config = dict(
    n_kv_head=8,
    qk_norm=False,
    beta2=0.99,
    schedule='wsd',
    final_lr_fraction=0.02,
)
MLP neurons of a small language model. Each row is named by its layer, matrix (gate and up: input weights; down: output weights) and neuron, and shows model dimensions 176-239. Each number is 50 + 10 x the weight over its row's rms, rounded and kept within 0 to 99. A neuron's up and down rows have the sign that makes its largest values positive.
A block is one neuron, or neurons of one layer that tend to fire together. After each block is what it responds to, as a language model described it from the Wikipedia text at the highest values.

L10.gate272:45 51 49 43 52 62 44 68 54 66 28 51 61 58 50 51 47 43 50 54 59 50 48 50 44 62 37 58 37 41 65 58 57 44 42 34 60 40 52 63 61 58 52 47 50 51 30 44 44 41 51 49 60 31 68 53 56 52 54 49 54 49 46 57
L10.up272:48 40 66 45 48 71 54 46 51 52 50 51 47 55 35 42 56 26 50 56 55 57 36 49 43 48 59 74 45 55 56 61 49 51 64 41 45 33 31 67 50 60 48 45 37 35 54 54 39 46 39 61 61 54 58 60 53 64 39 52 58 52 49 34
L10.down272:45 47 55 46 65 50 54 46 50 51 57 47 51 43 26 29 40 39 34 39 36 60 41 48 45 49 56 49 63 37 45 62 53 56 46 40 48 57 29 44 68 59 58 61 39 51 49 46 38 54 62 36 38 33 63 50 54 62 44 43 44 63 63 41
L10.gate322:53 51 61 50 45 38 50 59 67 73 47 40 53 62 49 44 44 44 56 76 44 46 31 61 50 49 55 50 73 60 46 50 49 35 37 69 29 58 47 84 34 54 54 46 64 61 43 49 39 54 58 59 42 41 32 61 45 64 53 65 60 53 64 53
L10.up322:57 39 64 51 61 43 47 55 60 60 72 53 58 49 49 48 31 52 44 41 54 54 59 39 43 65 46 53 54 53 48 29 65 50 40 59 30 66 56 52 56 38 61 36 49 69 40 69 49 53 48 40 39 27 48 66 58 72 56 55 45 60 41 52
L10.down322:68 45 53 39 41 43 47 20 58 63 42 58 71 58 26 56 75 58 45 47 43 38 49 44 59 41 42 54 59 57 35 54 57 55 48 45 46 42 56 64 39 49 53 43 41 56 60 65 55 36 56 61 53 43 31 57 42 43 44 52 38 50 48 49
L10.gate374:62 65 71 69 37 35 77 55 56 38 53 47 55 57 50 45 41 52 69 54 44 65 47 43 43 70 46 55 47 81 53 61 51 45 56 58 49 39 50 58 52 41 29 53 35 70 39 42 36 33 41 46 30 42 60 52 60 57 61 42 26 36 49 75
L10.up374:59 55 45 73 46 52 44 48 41 64 59 55 47 53 54 35 35 71 49 65 45 36 44 53 45 60 51 35 44 57 54 54 74 50 65 31 42 45 53 56 37 50 67 43 48 46 75 46 48 31 55 53 48 51 72 57 70 50 63 54 46 57 51 51
L10.down374:51 54 43 58 19 43 63 38 52 36 60 60 64 68 52 31 43 38 53 34 56 44 28 52 49 46 43 47 52 56 53 69 51 45 39 43 49 64 28 44 65 47 54 55 56 68 55 57 69 45 48 52 42 56 66 47 62 56 35 47 52 54 45 41
L10.gate610:40 29 58 67 51 36 44 43 53 30 53 40 31 48 52 51 62 37 53 63 35 53 47 45 61 62 50 30 48 46 55 60 57 46 45 50 35 38 57 58 65 48 42 39 54 58 47 61 48 56 64 45 60 69 51 45 47 49 43 44 57 54 58 56
L10.up610:42 43 52 51 42 52 55 50 73 52 55 23 52 30 32 60 46 54 40 56 50 52 32 45 57 51 53 57 45 66 48 46 30 49 40 56 42 36 51 63 56 58 40 52 62 47 57 57 49 42 39 47 62 60 46 50 53 36 43 41 51 51 35 60
L10.down610:35 51 47 54 34 49 49 51 56 39 55 41 22 56 38 68 74 68 59 59 57 56 45 70 51 60 53 67 48 39 35 57 55 55 66 51 42 52 63 54 64 80 45 39 41 43 53 44 71 54 71 35 34 47 60 41 51 59 44 60 44 53 50 61
Responds to: Date-introducing "on". Mostly "on" right before a specific date in narrative events (debut on 22 January, signed on July 9); also past participles before "by"/"in" (founded, killed).

L5.gate339:56 46 47 71 52 50 52 49 67 56 56 44 56 45 60 63 53 50 40 51 48 63 40 58 54 33 35 61 40 66 47 66 61 52 59 31 60 57 50 53 57 64 55 56 62 50 40 50 77 57 51 57 61 78 59 49 55 40 52 52 45 37 49 45
L5.up339:41 56 53 64 57 55 65 69 42 39 52 53 43 46 36 53 57 47 55 57 48 47 61 58 56 61 59 50 44 53 53 49 56 41 50 49 49 55 57 39 38 31 57 49 54 55 50 69 44 80 42 36 44 44 52 40 52 37 39 49 65 34 57 62
L5.down339:61 51 47 58 54 53 61 58 45 53 49 36 54 44 60 54 68 43 48 37 51 55 25 66 51 41 50 50 53 38 55 54 69 56 66 47 53 60 49 47 63 50 45 68 64 48 47 63 68 73 46 44 46 63 65 39 50 38 63 44 51 49 48 48
L5.gate455:58 63 22 50 56 42 62 52 29 52 45 61 57 58 63 46 57 50 35 44 55 54 65 39 49 37 55 39 35 48 34 48 47 42 58 63 52 43 55 43 47 52 56 66 53 44 60 55 65 60 68 67 42 47 58 46 64 64 56 50 51 58 33 51
L5.up455:79 59 37 39 53 59 58 52 29 60 46 48 39 43 63 38 47 72 34 46 33 44 40 30 52 44 56 47 50 55 46 60 53 49 51 58 58 45 44 35 49 55 47 44 77 40 49 45 51 56 52 49 28 48 60 51 44 61 32 53 57 43 46 61
L5.down455:75 50 42 60 49 37 68 60 45 57 55 41 43 50 55 47 61 61 36 63 39 60 43 50 56 60 50 56 54 59 50 40 59 49 63 49 72 46 54 56 48 57 49 46 64 54 36 40 49 44 50 48 48 65 49 67 36 57 46 58 56 43 68 54
L5.gate473:67 61 59 45 51 58 47 67 54 36 45 42 49 35 56 49 46 47 42 39 46 58 50 46 53 42 58 66 45 35 50 46 51 46 31 58 46 35 51 63 29 38 54 50 67 55 49 52 35 54 56 55 61 53 51 44 37 65 65 27 66 44 57 31
L5.up473:62 62 53 55 54 41 53 62 54 66 59 47 34 49 41 53 47 64 42 44 60 45 49 68 55 41 37 50 53 40 35 52 61 66 53 34 53 63 69 48 43 36 44 60 47 58 68 43 57 57 42 69 47 41 37 47 49 56 73 53 39 41 44 48
L5.down473:57 58 59 60 45 31 44 39 50 33 39 43 42 48 52 55 56 47 47 52 43 58 58 52 37 49 48 56 55 40 41 59 79 43 48 57 48 60 32 69 61 33 56 61 48 56 54 47 52 43 37 23 40 59 35 32 60 43 72 28 49 50 46 45
L5.gate605:60 54 34 31 49 31 52 58 64 52 61 17 54 57 47 56 47 46 52 64 35 39 50 51 53 33 58 67 47 47 37 37 63 42 41 68 59 61 48 60 54 54 40 37 60 70 58 62 62 67 53 44 32 52 41 40 49 39 40 51 59 66 41 39
L5.up605:56 70 44 68 66 35 50 73 51 51 66 54 51 60 61 50 59 65 34 48 56 39 47 58 55 51 69 35 53 55 53 46 68 68 66 62 29 38 45 38 43 80 61 69 29 42 47 48 64 46 45 40 39 54 40 34 44 52 41 48 58 37 54 56
L5.down605:45 57 69 64 35 53 62 44 55 58 47 67 46 41 46 57 56 46 37 56 43 45 41 46 32 55 46 32 43 69 46 70 61 49 44 37 64 35 67 50 52 50 49 66 48 44 44 52 41 53 47 51 41 56 49 42 49 49 63 54 56 53 48 40
Responds to: Quoted-speech subject words. Pronouns and contraction endings at the start of quoted speech or song titles, such as I, It, and the t in don't, 've.

L10.gate25:39 54 41 52 43 40 50 68 55 57 46 35 43 59 43 52 58 39 52 44 50 28 56 47 55 62 37 41 44 63 68 55 58 43 48 48 62 67 53 34 65 45 60 34 48 51 43 55 46 50 46 67 45 75 50 42 48 54 53 59 51 47 77 56
L10.up25:46 59 49 50 55 28 71 58 40 45 64 46 49 50 53 59 48 49 45 58 55 34 31 44 35 52 40 50 42 49 70 72 35 60 54 40 52 40 51 57 46 37 63 49 29 56 49 47 43 53 64 63 47 53 50 61 55 45 53 45 39 53 42 69
L10.down25:54 56 23 61 47 74 60 52 61 54 62 59 53 56 56 43 57 58 49 59 55 61 62 59 57 45 50 48 41 55 52 56 68 44 44 46 58 48 47 39 61 68 71 45 53 50 46 46 51 58 50 43 49 44 44 40 62 31 54 51 48 51 42 45
L10.gate275:53 57 37 41 59 49 48 56 50 57 57 44 51 56 51 52 43 32 73 53 33 52 51 50 53 56 36 54 77 53 43 61 49 37 64 44 59 54 54 38 56 57 42 54 65 42 42 57 67 60 51 37 31 45 52 40 50 51 53 67 68 59 56 47
L10.up275:70 58 55 66 58 53 39 63 65 54 53 54 38 58 61 48 42 54 62 45 26 43 56 45 46 56 40 62 42 50 30 52 64 52 54 47 36 50 39 36 63 58 48 48 57 36 56 46 44 46 44 42 43 46 49 43 36 43 49 58 36 70 58 37
L10.down275:39 53 50 46 41 56 69 44 22 58 52 42 63 46 49 32 54 53 42 46 49 59 47 61 59 49 51 60 62 54 65 36 57 58 58 46 36 44 34 58 51 56 58 38 45 43 68 42 37 57 57 47 66 52 59 57 51 48 34 37 59 32 45 43
L10.gate370:44 53 52 45 60 56 46 43 51 55 51 47 41 74 51 39 62 49 52 44 46 50 52 52 38 30 56 74 70 56 43 51 50 42 59 35 65 50 53 44 52 50 46 39 53 46 63 52 61 48 58 56 35 28 56 68 34 40 73 65 61 45 50 57
L10.up370:36 63 58 38 55 59 50 60 50 47 50 49 44 68 49 35 43 62 59 72 57 53 58 55 42 50 50 42 36 50 38 46 50 52 53 61 55 51 47 40 44 58 56 67 44 65 46 65 59 61 65 49 58 28 40 59 46 63 45 52 40 46 27 55
L10.down370:53 55 44 52 82 42 68 49 38 35 66 64 77 27 64 52 61 32 64 42 55 63 45 35 49 69 60 45 55 31 52 53 49 45 63 49 49 46 42 30 49 37 58 40 53 74 47 54 44 52 46 32 57 53 52 52 60 45 43 50 59 53 61 63
L10.gate499:43 61 43 44 56 45 52 51 56 51 59 35 33 47 84 58 51 54 47 61 39 61 59 49 55 45 45 52 61 63 43 66 69 81 62 42 45 69 47 35 61 43 50 51 53 62 50 51 50 56 40 50 34 48 71 41 49 41 42 49 53 56 36 57
L10.up499:32 46 33 62 53 57 56 57 62 44 71 51 49 59 78 58 58 52 57 52 34 52 44 52 59 51 42 52 60 37 46 48 46 61 54 31 58 55 46 53 51 57 59 51 42 44 45 66 55 50 48 27 58 50 51 37 32 60 44 43 58 31 50 46
L10.down499:56 48 47 59 70 48 43 45 55 59 59 67 52 65 59 59 47 37 50 35 42 27 31 38 38 56 48 56 59 45 46 89 40 53 64 48 55 40 53 55 66 67 41 50 45 55 39 55 56 57 63 38 42 30 44 53 41 45 42 48 49 57 35 38
Responds to: Sentence/clause boundaries. Sentence-ending periods where a new sentence follows (He, The, It), plus clause-joining but/and, colons and opening quotes.

L5.gate189:42 66 58 66 70 40 46 41 62 51 55 56 58 53 56 53 57 49 42 60 47 57 58 50 54 41 34 57 42 53 67 53 58 49 57 59 53 56 25 59 45 52 45 48 45 41 57 61 44 48 62 76 34 51 64 62 66 71 59 46 66 50 34 50
L5.up189:70 55 65 49 58 45 42 62 62 55 53 41 65 56 50 44 46 33 37 48 33 50 52 35 50 49 55 57 57 55 58 42 60 44 65 57 52 55 45 46 37 36 51 62 49 26 50 51 49 38 43 37 57 37 44 29 55 69 60 47 58 55 58 29
L5.down189:36 43 50 35 63 53 45 35 41 61 55 52 66 53 55 21 39 52 48 39 51 49 40 42 63 52 47 42 52 54 55 31 58 51 38 60 50 53 48 41 47 47 49 45 65 48 56 57 49 44 44 55 56 41 44 56 57 38 51 50 43 45 51 73
L5.gate230:39 62 53 71 45 52 48 50 67 73 47 49 57 71 68 60 57 57 39 43 58 47 33 38 52 39 42 51 40 54 43 35 63 46 42 54 45 37 60 41 40 46 71 57 46 72 56 67 41 53 64 50 58 48 31 42 52 53 63 49 47 56 42 41
L5.up230:63 51 77 51 52 55 54 43 73 43 75 53 53 48 50 66 36 61 56 44 58 49 37 66 39 45 42 44 74 49 30 51 51 43 35 72 53 51 45 27 47 46 35 46 61 47 51 49 64 47 52 53 39 50 36 40 52 54 60 54 63 45 53 43
L5.down230:53 48 37 35 43 37 54 56 69 63 52 34 45 55 41 33 62 49 30 40 46 33 55 39 52 64 42 42 61 20 45 45 45 41 48 61 43 39 46 49 41 40 39 52 49 37 41 65 33 67 52 43 54 42 50 49 59 51 42 54 56 71 59 51
L5.gate483:48 62 40 42 36 45 66 41 34 51 54 47 42 49 45 51 26 36 58 55 37 48 58 51 26 49 64 62 31 46 53 44 61 41 51 66 36 53 42 73 60 55 33 49 44 57 50 39 43 53 46 55 48 53 49 38 58 61 52 44 64 62 21 60
L5.up483:39 62 33 39 52 49 63 54 46 26 38 42 35 62 56 44 50 41 43 69 54 63 75 58 58 46 70 29 49 37 43 50 59 48 46 43 43 59 53 50 41 32 65 60 36 59 51 51 56 53 47 59 59 55 48 40 52 56 39 43 59 57 46 46
L5.down483:57 41 52 51 63 50 49 56 43 59 58 55 67 45 60 45 59 37 50 41 46 54 42 60 40 60 43 63 44 34 50 64 65 64 46 50 50 56 53 54 62 73 45 41 68 61 47 41 40 37 28 39 57 39 42 39 61 70 47 56 46 44 57 53
L5.gate650:49 45 50 55 39 41 58 35 47 64 67 59 54 59 58 52 54 59 60 40 60 32 49 35 47 58 45 40 42 78 44 50 48 62 74 62 35 58 74 38 56 49 50 38 51 53 47 44 53 46 60 40 46 56 38 49 59 43 71 58 30 47 46 63
L5.up650:52 33 47 48 36 57 32 63 77 58 56 48 56 48 41 34 36 28 46 39 36 48 36 45 55 60 44 59 38 46 41 41 60 70 45 47 43 34 42 43 49 57 44 40 46 61 49 36 43 37 49 48 50 66 51 53 51 66 48 61 55 67 42 49
L5.down650:58 39 53 61 38 42 49 49 49 48 53 32 48 64 53 35 54 58 54 47 53 62 43 47 49 47 71 57 47 46 60 52 67 42 73 53 54 24 36 59 65 45 59 53 64 29 63 52 62 30 50 40 52 50 46 52 40 46 65 63 44 38 58 43
Responds to: Function word after comparison. Mostly fires on "to" after similar, similarity or compared, and on "can" before a verb, plus scattered prepositions, "born" and table words.

L8.gate235:36 56 67 52 54 50 45 40 45 44 64 42 49 42 58 48 49 45 52 68 60 57 35 54 46 42 39 53 42 64 40 50 58 34 63 54 38 60 73 44 57 53 55 51 61 43 55 47 44 55 55 52 39 57 53 48 60 59 42 56 60 56 52 50
L8.up235:38 66 43 58 57 62 57 47 48 54 55 40 49 34 78 25 49 49 42 58 48 33 53 52 55 50 42 51 37 61 63 46 65 47 51 50 51 44 56 56 53 50 43 48 54 47 41 54 52 59 62 52 34 47 58 53 71 58 47 57 43 54 34 57
L8.down235:52 51 38 60 52 56 57 58 56 52 61 50 63 54 40 42 39 54 69 55 44 41 48 60 51 62 50 35 83 52 51 56 48 45 69 42 35 41 48 52 82 63 39 50 51 43 48 41 52 40 41 42 51 40 52 48 48 65 45 47 20 49 37 35
Responds to: Before a date or year. Tokens just before or inside a year or date, such as born in biographies, from/to/since/of before years, and partial digits like 201.